Part of a small language model's weights: biases, tied embeddings.
MLP neurons of a small language model. Each row is named by its layer, matrix (up: input weights) and neuron, and shows model dimensions 0-95. Each number is 500 + 40 x the weight over its row's rms, rounded and kept within 0 to 999. Numbers have three digits each.
After each neuron's rows, "fires on" lists the tokens most often at its 100 highest values on Wikipedia text that the model never trained on.

L8.up121:544464503462517516588472467533474524497484469534534455509502446499516485508548457575529495558475505473492401461486508492528514449481500496508396484550430504502420574475525409475533504474481469497529451461540550489555505494503430576484485537436507537578518541465526496512498509584523439532
fires on: "c", "g", "p", "iv", "d", "ag"

L9.up168:472517540518478487494449443513463532521467527512522498509472506481471502545449484525467538490535504499494506602481504494518484514545482543482497422535524484508502537500453476538529531484452506490554473477540547469390490522512530491448484518504574516506437489461550530451441521491420560549
fires on: ",", " written", " and"

L8.up15:590493471503507488534500479536468568469474468549462481552466508534445512519475546442506448519450534450472465581444533432457537510441498499424492526479530533524454551502447560529406492474507438451582463471474463462503535503531517479471428532473557493575533511574472561477497484560491442478
fires on: "-", ".", ",", "or", " as"

L4.up165:468451486476546495525482530523533535423452530477524465546531465517517479448525435426581484430516444575473449514485530476537422493513530515497560506510518560427578541511555512505455393451553447487574508512509492510515499465506492427532513480538470466447495475465531462524473472535547513585
fires on: "\n", " participated", " up", ";\n", " featured"

L4.up376:532553567485517434592485533491506421546507577511487430574508452458481412477472462463491521533496545487486481489551517500493497492465472509507517524571508539562487466560520505473512511558447519536500532449520555492449444510606502491461527470491561492493587431456479521517488429481489538522
fires on: "0", "8", "9", "5", "7"

L4.up534:474503465627564449468540507478423504515478416541479495515497461446529462473487543492469527493489517523486525463559551438523561516450520450552468572475472499491551506461540486459577509485493490502490444484513513577429513476625505550566450517501518494474470472474463485574558466512543450438
fires on: "===", "|", "==", "===="

L9.up1:509553498464491552532520457462473581451497533507605496511500459549470555506498478438435480516475497464509458515548484520437537439500588436515481485501521517497520504515462474580502555491500502494473499526454501507444445465497446459559499475398460477493469513532482464413532478542451418503
fires on: " R", ",", " as", "),", " by", " D"

L9.up74:477483448457531486524471555523428543460439443534496530527474509537561536472550490516485446468476588496524525505510564485529473506511538504479524492466531527477563467466597465476538564527496504493517512518467516508502479521506504565482444494522463502520553541455434511483542486487538474493
fires on: " as", " (", " Gl", "il"

L10.up207:505461484411554442506512488555515501486496490514566444492537531544509536519413497509499466458479462519493484533507501472566565507524446521517532526474450442463553516568470535497468487513499534494543507508521449513487554503499526489584521477472536514518447491475551610530462499484592504508
fires on: ".", "8", "′", ":"

L9.up370:498527479557434538480507475515538549500491508544501516521577548535441433595499473487521515454468494493483445583547478448520465599473492497464528510539461510523553567524523435551567463527465476537452524506421516469491536495483480478494551423445565513485426500447543505552503453436509461443
fires on: " and", " or", " to", " m", "rying"

L7.up20:521467479470480464473517583510509515471461525469429591474473500487557575572511510573528493479555486500539560510483616555532585528496533603481489451553509454475506491486488477506516497438468499529471485540515510476465464508398484549531545515481465505540473534576468494472439487481468466497
fires on: " |", " —", "==", " ", " (", " in"

L4.up130:564483470527488500522504498503447491478531488469509545543495447506549436546415479577456436444540570552488522522458503508464615508522483535515491588534545573558535490462482470466543500562521480518487514489501512526482510531573432501477541471499546506503515507464506535483544457585513518474
fires on: "–", "-", " of"

L2.up428:544539487512505440495459468488503515386583484505430481526553468494476492441484534483462429496530532516491561531499503495492494508458541496432458420479507446496467509537528618550518456536500515466533428485496504476466473572431475462567506454480489497532524553510517463527568526481534443528
fires on: " |\n", ")", ")\n", " comm", "omm", "\n"

L10.up449:550502568500419506545498506478467512472488548517497483455492550485501487509423437506547505510442576506582436463566526527416535554473534521478461513538517529440488571495569530543514503419490506479451490450474553496436430498583514523563499466462439445488513538540491483458500486443496486442
fires on: " that", ",", " who", "—", " \"", " as"

L10.up95:486547487483465504553484435540564470461502589470450507472540461578460535578516475477483486518507553468513465532478474498507476525504525539505500460473525518506524568594398484506509527532478489523501483561475561493465539526481538521478587438481529506532525549483476509439501484427530488508
fires on: " to", " all"

L2.up470:517537512507526472537529486497484477418453513484548510534516517541457511469534492501548467465457507504567517511482491479488483477523524561455468567457542526469503472543510569532531525405465542547451461492514512588485499506577466499443522414516553498494546474506485519490443560524497561491
fires on: " Th", " th", "Th", " point"

L2.up22:522463531470507516522516487438461566500574513458557473550537543515543495493501438498536447539453487585510562453485563466536533459517448497512526512500477440535439474483540422508500607478489509532392536542523470493488508469539490433517534460526483500475456412401539521544485478499468537495
fires on: ";"

L2.up82:555444563480439471502505448522515541480407460558474501440443465606479553543516558487469446542434495619496481516502476599492523540550460465558492530502511508469466530455513528477462529508520502543534463467506589490479465488487497495531463534464509485552465501511434513488571485454470465426
fires on: " while", " if", " When", " when", " As", " because"

L8.up359:530492543477441457560473490512523580451521495526485541510527503502559544578508514501494570437470439484549468506455511428402479463519472522463523505504440478475515519475476559533476467473520574507471532597468499506466528474529435481520440466470502501500458521556552457477475403479486419477
fires on: "\n", " |", ")", ";", " |\n"

L8.up192:495449515444463459516504533523532502451504512534495535524558509495484430477454408533566413498512535595553511477547529580447413439480481497469514443538493526520456529492544477493482458451532454489534460571561508467488483523497428368511561493501515526517558523533502509481459512526430454532
fires on: "\n", "==\n", ":\n", ":\n\n", "==\n\n", ")\n"

L9.up175:537483468499492575517466452523511481457562514445525530479511511477477483571473515469458498497453465534477510510425507499484570487534537516563527493446530408502482552422495461465428514550482468554456506513534592424472516529478571522493548483485473499542497571488488502420503434502526512499
fires on: " to", " for", " cons", "ing"

L9.up274:453536477537535524498486549537485452585514541583452496538505458446521480437510505461451507487495524470451452587556476516507495494547495499470484525529428504519429540451544511483356454493505509470588536501436536486404445528571515485547447560434418545486492542505533492512530530534546491510
fires on: ",", "0", " ", "9"

L10.up135:398449523543530548524499543548438550457500569539545490481487472558487431478521481523522460514496543492462464510576529529544454459498503481537505432515431486484429568436509551496493501504400501485485499516516519444539419499534474477533524449515497540562583511472498466436533444473541473565
fires on: ".", "t", "p", "d", "g", "s"

L7.up488:503529547465538476507534425484427510517442472482514579526510501505504469508449425538429482481526525448503533533466513475488574527472514485487522498505464520474526477484470456533646478471536548479515467479505570548466409449491513478533516472515508540469546537528488532494520531508455469570
fires on: ",", "),"

L2.up386:549536507504537500531451448520445463431484527506513497518469493495468482498452540552434491487409541514493506484556529462458493535425500448567508506433553463588429438482512543529496532483458477574561529521543467491432480513474531503476565484536486496606561478561470419482509461474526588516
fires on: " In", " As", " For", "In", "=="

L4.up152:524470521519511538517523522477464537441566537463478497535562454450586499526486505508435532462522524541528465504493518420468526507554433528539501521499447564471540465487493451498499461511519382533508495448476539550480452550490497487531475454511492494517418529506529582486500531583561503541
fires on: " and", " –", " &", " of", " (#"

L10.up112:483451499528502478463472461468551513435524461601468524492461529516463515475532482454462497512495511429452518627519508507512457452491480426441501531478503473443482532472508495483421519524481464452551508560437446514448464524512560492513492551486489464528493542565527444505562489645450496472
fires on: " and", ",", "-"

L9.up112:540505534504492553408577467547469556500510559539562492519532484486531490529441491508497537528441541483547502530496457493462498462501607434533523523513512473450496531533480499511485546471510508486497461544492479462463518544513491473441506543537533506448557441482520504496592480573501450485
fires on: " by", ",", " was", " friend", "er"

L2.up595:470478505465465573547570431447447538482566464446572488519493512507515496468465520477532503484473495513509528451412500483519542487504470507497502534548482518532519507493463466463471582543556538439434486529495459472452452552551518462569570438597515490484494431475508510513451480506430489569
fires on: ";", ");", ".;"

L8.up20:518503489472493441552481573504551535442488544519551494536500511432554483496536480502524474472611472497501499469482483520563475436487521578506526576503529455512479525467512515546401482524516450446528482540502527494461433492433461532542496529490434521548487516453549605436518501458476462457
fires on: " a", " an", " career", "ologist", "\n", " Career"

L8.up506:495507449466514498479511442480459603534454546465431481513476490491486567527509491462565472482463524455507505545506538527460519525496574482485539473562528572495450444530576569476455495459556494406500503487485592523426516588557543508502461526452521504475480525541519496478475474496476473520
fires on: ",", " ("

L10.up508:506447532537509487518486525504496453486421508438519529515528499464467480476438496505536442487591503536528508530528521498534442476445526540479530506553529514603536590501628529486552523453529458556509469510495486580417560550494397408520570474513522533504557518541440494438528480481484418436
fires on: "\n", "==\n", ")\n"

L4.up148:523580482467496514608380491545536518457500494507466519517481523438495513463451596467564462514627490516562507504548535476439468521476477491507416477513532486532484492501531596538480465559512448466520475585609505475505519477496475478536518450502520497464519541500483462473527522494462465551
fires on: " |\n", "\n", " |\n\n", " Qualification"

L9.up90:623456547467491478508489477523487542576499521459509467507496534421448524541463461487466490538563514563583473486539576498485527497440483468524535495552498577462495524433531520512479594480470443445520495508517559510453498507512566551449480570448415500543519570537544481439498436512523468440
fires on: ",", " expl", "ly", " later", " may", " also"

L2.up585:503514542507435516519498488486438501540495479492521530523476476498488438543535512557474497529458491509464450570542523513536563526533505525536463511480525542457560439416483590451452485483526475545543496475452493468509420530477435529506502564508492520486504417470412510511543518495519536353
fires on: " where", " if", " when", " how"

L9.up446:538489455502539558467430525512515608483492534576532557566534528537501555551504416527449487501516485464474415492460426472513487488498557517521400551471484490598494552518516502484501529498529472546444515431509458474459481413495555491549509451468495549436502564449511499541551506549511491471
fires on: " a", " and", " of"

L2.up300:491456538509549509550449531475499458503445553502446494517560424498438531447529546541547514477475511603467437488477451486571492450589532512505514566528520460495486540537498502503504491469543500452476466454564481582480511540519463461497573490478471478602493559491478508510621430462492495466
fires on: "-", "\n", ")\n", " |", " |\n", "|"

L2.up177:480419569456541490542493496423414470501466484461485535524470509521504568424475561529476465541526509495547518509513557476500474523577464518505515505538550499522506484542504453456551536496534434467437504575524448456495549607547541496489469451398466550509480500437446500484533494490528477445
fires on: " –", " as", " at", " in", " -", " ("

L8.up437:526493492516549490509470450527496531517524531554478450544480478533451527508551443554463481525465535503459454430530466436504566552448455496469539449522530509566509468522503463489466489498474472594506493562430499526535499443509450472511463533486421528491523523631497422494491470568463471541
fires on: " ", ".", "ert", "ord", "if"

L10.up70:485505432503572463461498480503580501448533503498473470521497450391490507496526529512452496512520482463496490597568533464505454496569503482488461488497555539536522529498579530473396522547551466503481535525441546514463494553525451514435502520483529513450540558506522464445508536528459505429
fires on: ",", " (", ".", " and"

L2.up487:582512516512523527509445521470566520444553506556493489509512419492528495489463503545463453471526511510539492563412560496549497492516494523537425496524458455465530460538502506492487478450523472438531461467507546488513516505544497447477404469507544530543548517509547611435525465508532493519
fires on: " and", ".", ":", "\"", " –", ".\n\n"

L4.up218:480472502491517442489456593553500565491499506488466503501483480523467470488449396523552485443527529519518507591453543595501539470410470592478539480590559489499546441473485449459479510492530529447473498494521537543499500459499496491468466495526490468482577507506468496444497508535501484528
fires on: "|", "==\n\n", "\n", " called"

L2.up504:490576543452501493471444462530519455379537513531462497520546489443504581469550512510523458544532527546442500515494541470494501514433533499514418506517489529506429484552565557492492529549568490464457472454554487478522499454432533547531485418464481471490487573478523441527573481491425474534
fires on: "\n", ")\n", " |\n", ";\n", ");\n", ")"

L10.up443:560478483512459487518536469449502479544481461410514453539519474514487460446529505482438505472573532454579579462446468537488542455540533481392542510541523524575504585436580505462550518489501528477409520507460545512497436553475411535526468433527473538455497563491542491504514476528553528475
fires on: " (", " \"", " dep"

L2.up388:552557535538590492480489474507497529436463571539504535506437489535404468504579579490537503496474542586498527509575494473471473465517446478495550516530442398543490463526553521502441481563517482499479453497478438516486508550488524514465534410443534508553507522483470421483521513489463508507
fires on: "%", " were", " had", " or", " Am"

L10.up33:502522520515488576450447465449518515506528547519467520462569511488483461490553498469552475433499511495517501496524455437530459414479552500498532468520516477460481494489502448528463474559475527524509445523556492518451467536543498482486517526594606499479578490576546479413506469493448507436
fires on: " L", " Z", " K", "Y", " I"

L10.up362:495472533537505394501453480532569541500579442556504529545490544416498521487463489515451470503549546468443461577491507444477560451476483447501529423511476488443541566479455550496560503445426498486495458542484530474421492555487513477542486509528504482528470483521526481491538580531480455421
fires on: ",", " of", " as", " on"

L4.up288:533522503532475492455500454462539526479495598555503483460507529467463500488516428506461538532477488544531637494484501555442554501512507445548523416496526539572473541492580530470445469536546465581559428505451485503537471610440480528458484480444501547508461483469464470428522492509509514439
fires on: " were", " was", " had", " (", " who", " The"

L2.up38:537456533511461483521444488542529414456528528482483537428514533452516536532528545511517549460513521513449461460477526497512512511478529472487464510431471485571514546424510536523533490373518498450514445473531512435498542483573500493540514492500466531534463535432508533464525455481510465550
fires on: "\n\n", " loss", "aps", " Years", " Date", " Loss"

L4.up282:558433483515532573524462491533499460500505559559480441498467458486509521518507421522479525534517511500476541567546522367483536470531535448442523536495540466495439495552512496457452451475469508513434488468539559500410518506519488484521493473481556509429476437491456468500565474538491557438
fires on: ":", ",", ")", " and", " he", " "

L9.up396:560534424479488420485501529454469531471534542486548495493519545492439476554482443429419477500484483570473445593508491452463470596527479562529523486438497430500516498434528506481441507481432459508550466527443515442514465516570571496520545472539495530523498538507542495533514502478564473534
fires on: "S", ".", "L", "t", " and", "i"

L8.up346:532507459527486481489521474483501557544477473507517501495566505527529499496503465465499502544460532479481487547545492541459497459500525532500488520560519543470460543459538542414414475381516544494431512507459530462502459535459584482465515425454487514551453493544494507532513452534561491535
fires on: ",", "\","

L7.up297:526504447483553528499481484484560561478595482525496497547545502432406497527568463509533513460507469515454459549472519538519472480546523381432491487530476547508477469466560558460471497532457563567504496495540559500469458510497475509523487491523518425496510547519513449495482539505520533528
fires on: " |", " (", " the"

L8.up227:495557485459496460568477453548437462451509453544517547507428544492477461512528512526456518489523459466440481554467486464498538507487441566531561551534440435470526480488444516554582526513546525527436512518517585586432438460491544493585469528517514498530478553470533478528466513467572494522
fires on: ",", " |"

L7.up532:563474534603472553551524491581518450519441446464501447455552497525529503576494516492475608560437469470466521554509514469553470450484519480613501495555456488501456508429467551465510458505480451495485505551539480438408470477452501436480488464525495523464502545499504459511563519533539438495
fires on: " with", " of", " the", " all", " in"

L8.up436:579463517476476507523562507492548509531485527551520532483485544478476502475444528444451455498509440450524453517526467535567506511529532473531442549582502432541540480500484529439483487478461563472503527480472435467471485534514423502471465545522619481540575577514513527458538538491475491450
fires on: " a", "A", " |", "al"

L10.up584:547458499454511407543520556510518542429537432605499457513529582533478457522568535567457466495571498424540522542505459477456465484475513498507499467501508525414522474464476416424411588447573443469502505489447450453497470562519502459496555522485500510472530495552542487472542540521493519507
fires on: ":", "-", " as", ";"

L2.up163:538537487431449512523443504484527499517497494523451568511537448478505502500487510482521503488487463449595486544471628468500445515546515619456499454545503493485521447571471548498485451497509536513464577468472542462498545555456541503475549458497533452487516497527517514490522500478504440438
fires on: " |", " |\n", ";", " /", " comp"

L4.up32:466498468484579515580500511526533493464575479489430509540478500526574501470549509536499526463459454561511478576529547541484532485506508500427507463473483495527580472462550472491471484497491481537445470490562464499500443555504443505414468479523527479548468441615496517536533497509456507444
fires on: " L", " l", "ert", " R", " d"

L2.up612:504456463469447418510436601499475564427463495499472526473525484447473454526437474592545533426563489469532438493506560497536479568534556538455482497512564528517492598532594502544483464437520503531533516490459490535471457479497507535506513515523501464546505473475569522541466455496542564486
fires on: "\n", " in", ")\n"

L7.up465:459492494447514505478464471468586566532541573507470450432495491483470525533493522552483492468472570495456499533551512473453532492495521515528595552527472471478489429473496491480464568469507497519486591505487462527482496449440499444524514554489472515514533592448452462441453495576457453518
fires on: " ", " (", ":", "um", "is", ","

L2.up261:498508545554510492481501466539515562428494521458480446422460480519484508497521495500565491479474554579555532535572517465457514519496497504465472554407529473535482489569519554469492519489505535502540497494456446590488500529571528551436532472400494486531507416589519484447516557552498614500
fires on: " Th", " were", " th", "Th", " are"

L4.up464:454490528485455493570509544467496524503544468492547483525491595553530499437513429524547450535524523597517560501517612500488551519474466561457480522497468429481530490552487454501489520443510501539467488557488513462472459499465473409528526446488508508516433499453525548528489507550456511498
fires on: ":", ";"

L10.up626:594542544557514440503490504487476559425539545533499494545546481482390453594450513527544528480462464496552512562562472430484539574566544516503540529522508497440434487458501449474459511450486581513458611515476468480504516420477502416510501526542461548559532503455508500477481487505475473474
fires on: " ", " world", " country", " ("

L4.up410:522472498567522485530514470536518555503585519465582503500529532535517476521484528488492428460415484530446532448525487511479572469437487520524461498557436500521441520544511468473467531508536518542463511539460531553467436466493521452479498443439502508507460478519565515429482525544470487561
fires on: " of", ":", ";", ".", " including"

L9.up363:500506501476494546505489478467526466526494561475447419502466520485562502416455512512444509516473517559464453531528561533515495479528536462449512406542487481542473495461455460487432535488501548566563501537500435528499468551495451486540468506576597545539546487460471497474462489549551482483
fires on: " ", " p", " P", " S", " (", " s"

L8.up610:572506458479530488566500540482565494520513513545589535573511413506505473462512399491505487510459482494505446452486488484499537488451574543522456497492537479537538468447484514415531533506459502522457366496480571414496547469490452498546462503486519481479495459455447475522548454476522535491
fires on: " to", " as", " a", " of"

L7.up384:509450438455507497505514489503517527482498474458465476526511491513534548360516495508445475472553479506539499532509507503529529386548524454504588454566475547507467501444547532458478482515436519527446561509465530463500518613546415419593454501481534504461481495505442492534499399497621499483
fires on: " (", " in", " was"

L7.up232:535508442407483486540562474487569510488583436448457503499575520478516507488448435492513390498500498444484458491516460394518529547485469530525516512524493524532483571489397452459467499480513526511451522526529570536469486495520497547507513515413479496500524576509502478481545521458468505518
fires on: " of", " to", " ", ":"

L7.up277:605492477480561404459502498554463501463590468562553472483521514476438493564433499558480488492452487503471438481538456481541489557508507491491566507512515446465546516496542478506438508499469521516577431582467415499493511452471480476525546484442524541542491434553523474455511469542533487511
fires on: ".", " ", "/"

L7.up535:480476513486438531499552519508564524479596502500457516505471492552485479505440490481527507476440472534558477478490533485469553500503517588417491503508397560520479589498517465547509550493554538491463434602475524475457440545520449498509544521571533514460453545502545486506488452410497457492
fires on: " to", " |\n", ";", " may", " would"

L4.up626:538481556547488442539485501505524509544445441473558482490490597491496531540481495489483418548494537476549497536443514509449561495456405470487518475537505542416525504539516553508498479503574499492485512551398546544458485464446471438499497444527512507566532516527519465491536515493449422529
fires on: ",", " as"

L10.up282:546460481531583495494518584478509520477488402503461524452515479531547485493419582537437482479524432520503488499574532416467505504513488530537485471463452498440502542453448567492529487483505423433492437565540526505489556572552576536530388528436568532625548470503517508470504499523512516474
fires on: "===", "==", "\"", ".", " \""

L4.up485:534490468492504459536511503519484470496497521508474509449472509583456480496541482473485505471529457483561501542499568634572522441486506494459496517549581514559524456469599457467464512518481511512488458479410531470473414557489441494524527527505527520496511483483513603477514484416574476465
fires on: " /", " (", " |", " a", " dec"

L2.up234:533452539544545501527476481561509438439420540487462536533550432485463492533517531521555465488486543553472455509473500530490478542563498507511561499550476508498538486515514490464452408476516481519493527563436476486535374520489388479484526415532516525537506519453437391553570515544473440503
fires on: "\n", "-", ")\n"

L4.up88:497473480509498503509465520479562490494457523499530508489508457542535469481494521512432447544492497510450455593488513395539462489464486520506539538581499542540375479448488505415485517506433542506491476492503474520509508561579462485458516505415463511525490531477414471499526446490555516540
fires on: " in", " /"

L10.up526:533492454515484484511493447455481507496487555495537470517530396593505496492552502450474493492461547486431472538540377463519518499551519462451418448521441497558559476494516467525491465487459519570557595406474539531494491508459506561524496519473571511554520500459501553427471466601420441493
fires on: "p", "en", "ent", "ol", "ple", ".S"

L8.up221:533472540496444565505413462538474491529490572502541498558562390466498449521442510439487516581567555477476519482502466478494551526514511490502607489560525513533548519539525472489495531481475479482534484495492498416526527447503530454445510530472494515504540455543469451507525445569516499406
fires on: "9", "6", "5", "3", "1", "0"

L7.up537:493427497536473480549447437532494492502508509551519467421468518536499541442531562542476412497519508573534509518539511513540441469465484499546489519527550498482507496498551508559451505515509459547474518505556522480502515464434482477515466497511487573488529497514493474477586566495495483487
fires on: " M", " D", " S", " N", " L"

L10.up344:547423548601506516563518507478490536476513513530443471443506448455473429483529449581529478481507494522516458541526481605514516503494483567468471514522469442524474508480485434471538491503454493520552491497461492419518487539519534485537542546476454538486488453422482518449530455560443499544
fires on: "n", "p", "l", "t", "ol", "c"

L2.up553:551517502466544517520477414581505549494426507476496501543491477511484570517542458503524541556508558574555575510453520517468461464505467508511510476457496480485474476500534492455502488558531483542514530393529501499449554577480560564538509473492433530487478493552425461458588505559538495516
fires on: " sp", " were", " acc", " was", " had", " living"

L10.up631:498507525486508473541488474392489514465538459537534572525461511440508458564559523550508490469502485508487487562555499425517540531483497495502446502573468457502551482446415489534547500485541512449504437543482559577525467494475509466590531511470511481524508520451517473481477579440502540504
fires on: ",", " and"

L9.up401:495498552574527476459430442542480549472538540523504589536461505493468539496542464569454623444521537502458540578512476475512493540567497540482525534495500483518549486526500511527521550507397487438562459515583499483458522534513513531521497579492536484511504556506472585435463464463494523450
fires on: ",", " it", " also", " and", " This"

L7.up204:435526470504396527471528483511480479433544471479478542541574494539415490484533521518407478473508534509500531448535513525517503503499465548462449458530539490491480485484503519508460447521513480444497423517475540505483561561491419487485500479462504470548545588495470500504520594509463451515
fires on: ",", "\n", " US", " |\n"

L7.up218:516480522513434496512481492422437561496485563426600528481505505533514461494458445543460445425495541640506527478475531456458560502490571562585487525521553508485487575489466524502509524477463446530499490521569494525510489470518468510455495452459511533504436563531534486450542594575492484446
fires on: "-", "–", ".", "/", ","

L9.up135:520493468507434493530469465521442526575516474499528454565587517499464565548502513495526480478512624479460474613524530516450487497456516572478506465469544513469435527452542502489489458499526444484470446490478435528440458537558537520414457480463439466532538534532549515487449552580484429544
fires on: ",", "\","

L8.up463:544551450515478469484483530516499502434531427442541575508566479507503489582487571495479473509491536539544496495483479480535537477508461487524481549570536546575460492478450484487518579573434531476544576472471521544479529504508449487484484440539521548484485480508537466541459492583470506489
fires on: "-", " re", " p", " imp"

L10.up230:559430504486564457492499484482530514453572503486488499552581548529494545557428478566477468462510463477502474471534516470577475508485536515447584494558472478496464524555513506496510545524540520480520484486475520514430488471539499514464473490473569572455530462569537491498558466468604485495
fires on: ".", " \"", " '"

L7.up322:559494437526540538565504539548477555506498523544597522459490560480496501537472463488456566492484416483480486491543478510556462484523491496629520491559446524467474542414528480503461461528478535530506498507524581502473528459490431488539526461429578509481471512446540426535535528450517531545
fires on: " to", " for", " over", " in", " the"

L9.up494:430438511514477498503447447511493586500548515561433514506511483538450495546495535511417510496527556452464496570517512478435512496481531480545482486562472509497535562507485464471432482462486500489492471493528452495508535598553528498464436517591518466514573439527534472471571499524491515471
fires on: " of", " only", ",", "ly"

L8.up454:496486484444488474452504474478513516435407512544459528376488548618549473484454490424488415449491511478506584486563444524487497463548543528526455511479468533451542508481551517520539529542428443592565500484482502509482521529535469490473532511417489519474434508440512478428557432541494445441
fires on: " with", " to", " had", " by", " and", " was"

L7.up128:515434463459460489501486459462543532479598493539469490496500488524479467508480489498474416484472504517511397520474531497569533514496503461546593515499506504431505576503569491545430522451479476556540459543456497554455590419524498452472549485496468544504525538547464507489473471527452488493
fires on: ".", " st", " St", "\n", "\n\n", " P"

L2.up608:492582418493468519495481534461482495528559501554389482488473517501492526447527560562489505433477494528549488493488530506490553499493534480501512472487554524449506508491496424530472501460550514507487430484526492520492493535475512468515460478508541561480513506534449541517531453430564456459
fires on: " L", " W", " Z", " X"

L4.up577:381506455514492475514455492471567473546497505512476511455541390440530510534493529610504427514451531447483508549500535461536536457527504483547540524539517439586514522526510483422527546477539456517520484509436442500523482527545480479511548520493463520462500565464479470443502423507523472460
fires on: " o", "ina", " (", "um", "a", "us"

L4.up266:522447518444459526516470449517494513502448511487481475482481507459507499467550465486474530569531477525429518526564491501489527452506523480456416553416489405450479456547528525501441474541470579552495498465572538453390540531562561529493556515446537444477545575474417409494554468527483507422
fires on: " |", " ", ")", ";", " and"

L4.up90:475458471512480447505498512474513419436497521518513464454520530489490427482533492518512505579529425520531491473525534531503519442483502534449449458530557462546531557467497480521513489454511469478554455547530455542453518529512523463496497467568479543429523490558524479440458445544518446472
fires on: "\n", " |\n\n", "==\n\n", "===\n\n", " ==\n\n", " |\n"

L2.up475:497516493519516520554470452487489426488565476478471424487515513503509570436553527592551505447502504573522552478495503487526520472480471493480532442495503532507482523462557365520492501525521511451478483550515541559483478472469572462517469460518583506522540464537500473434527491541531464456
fires on: " L", " l"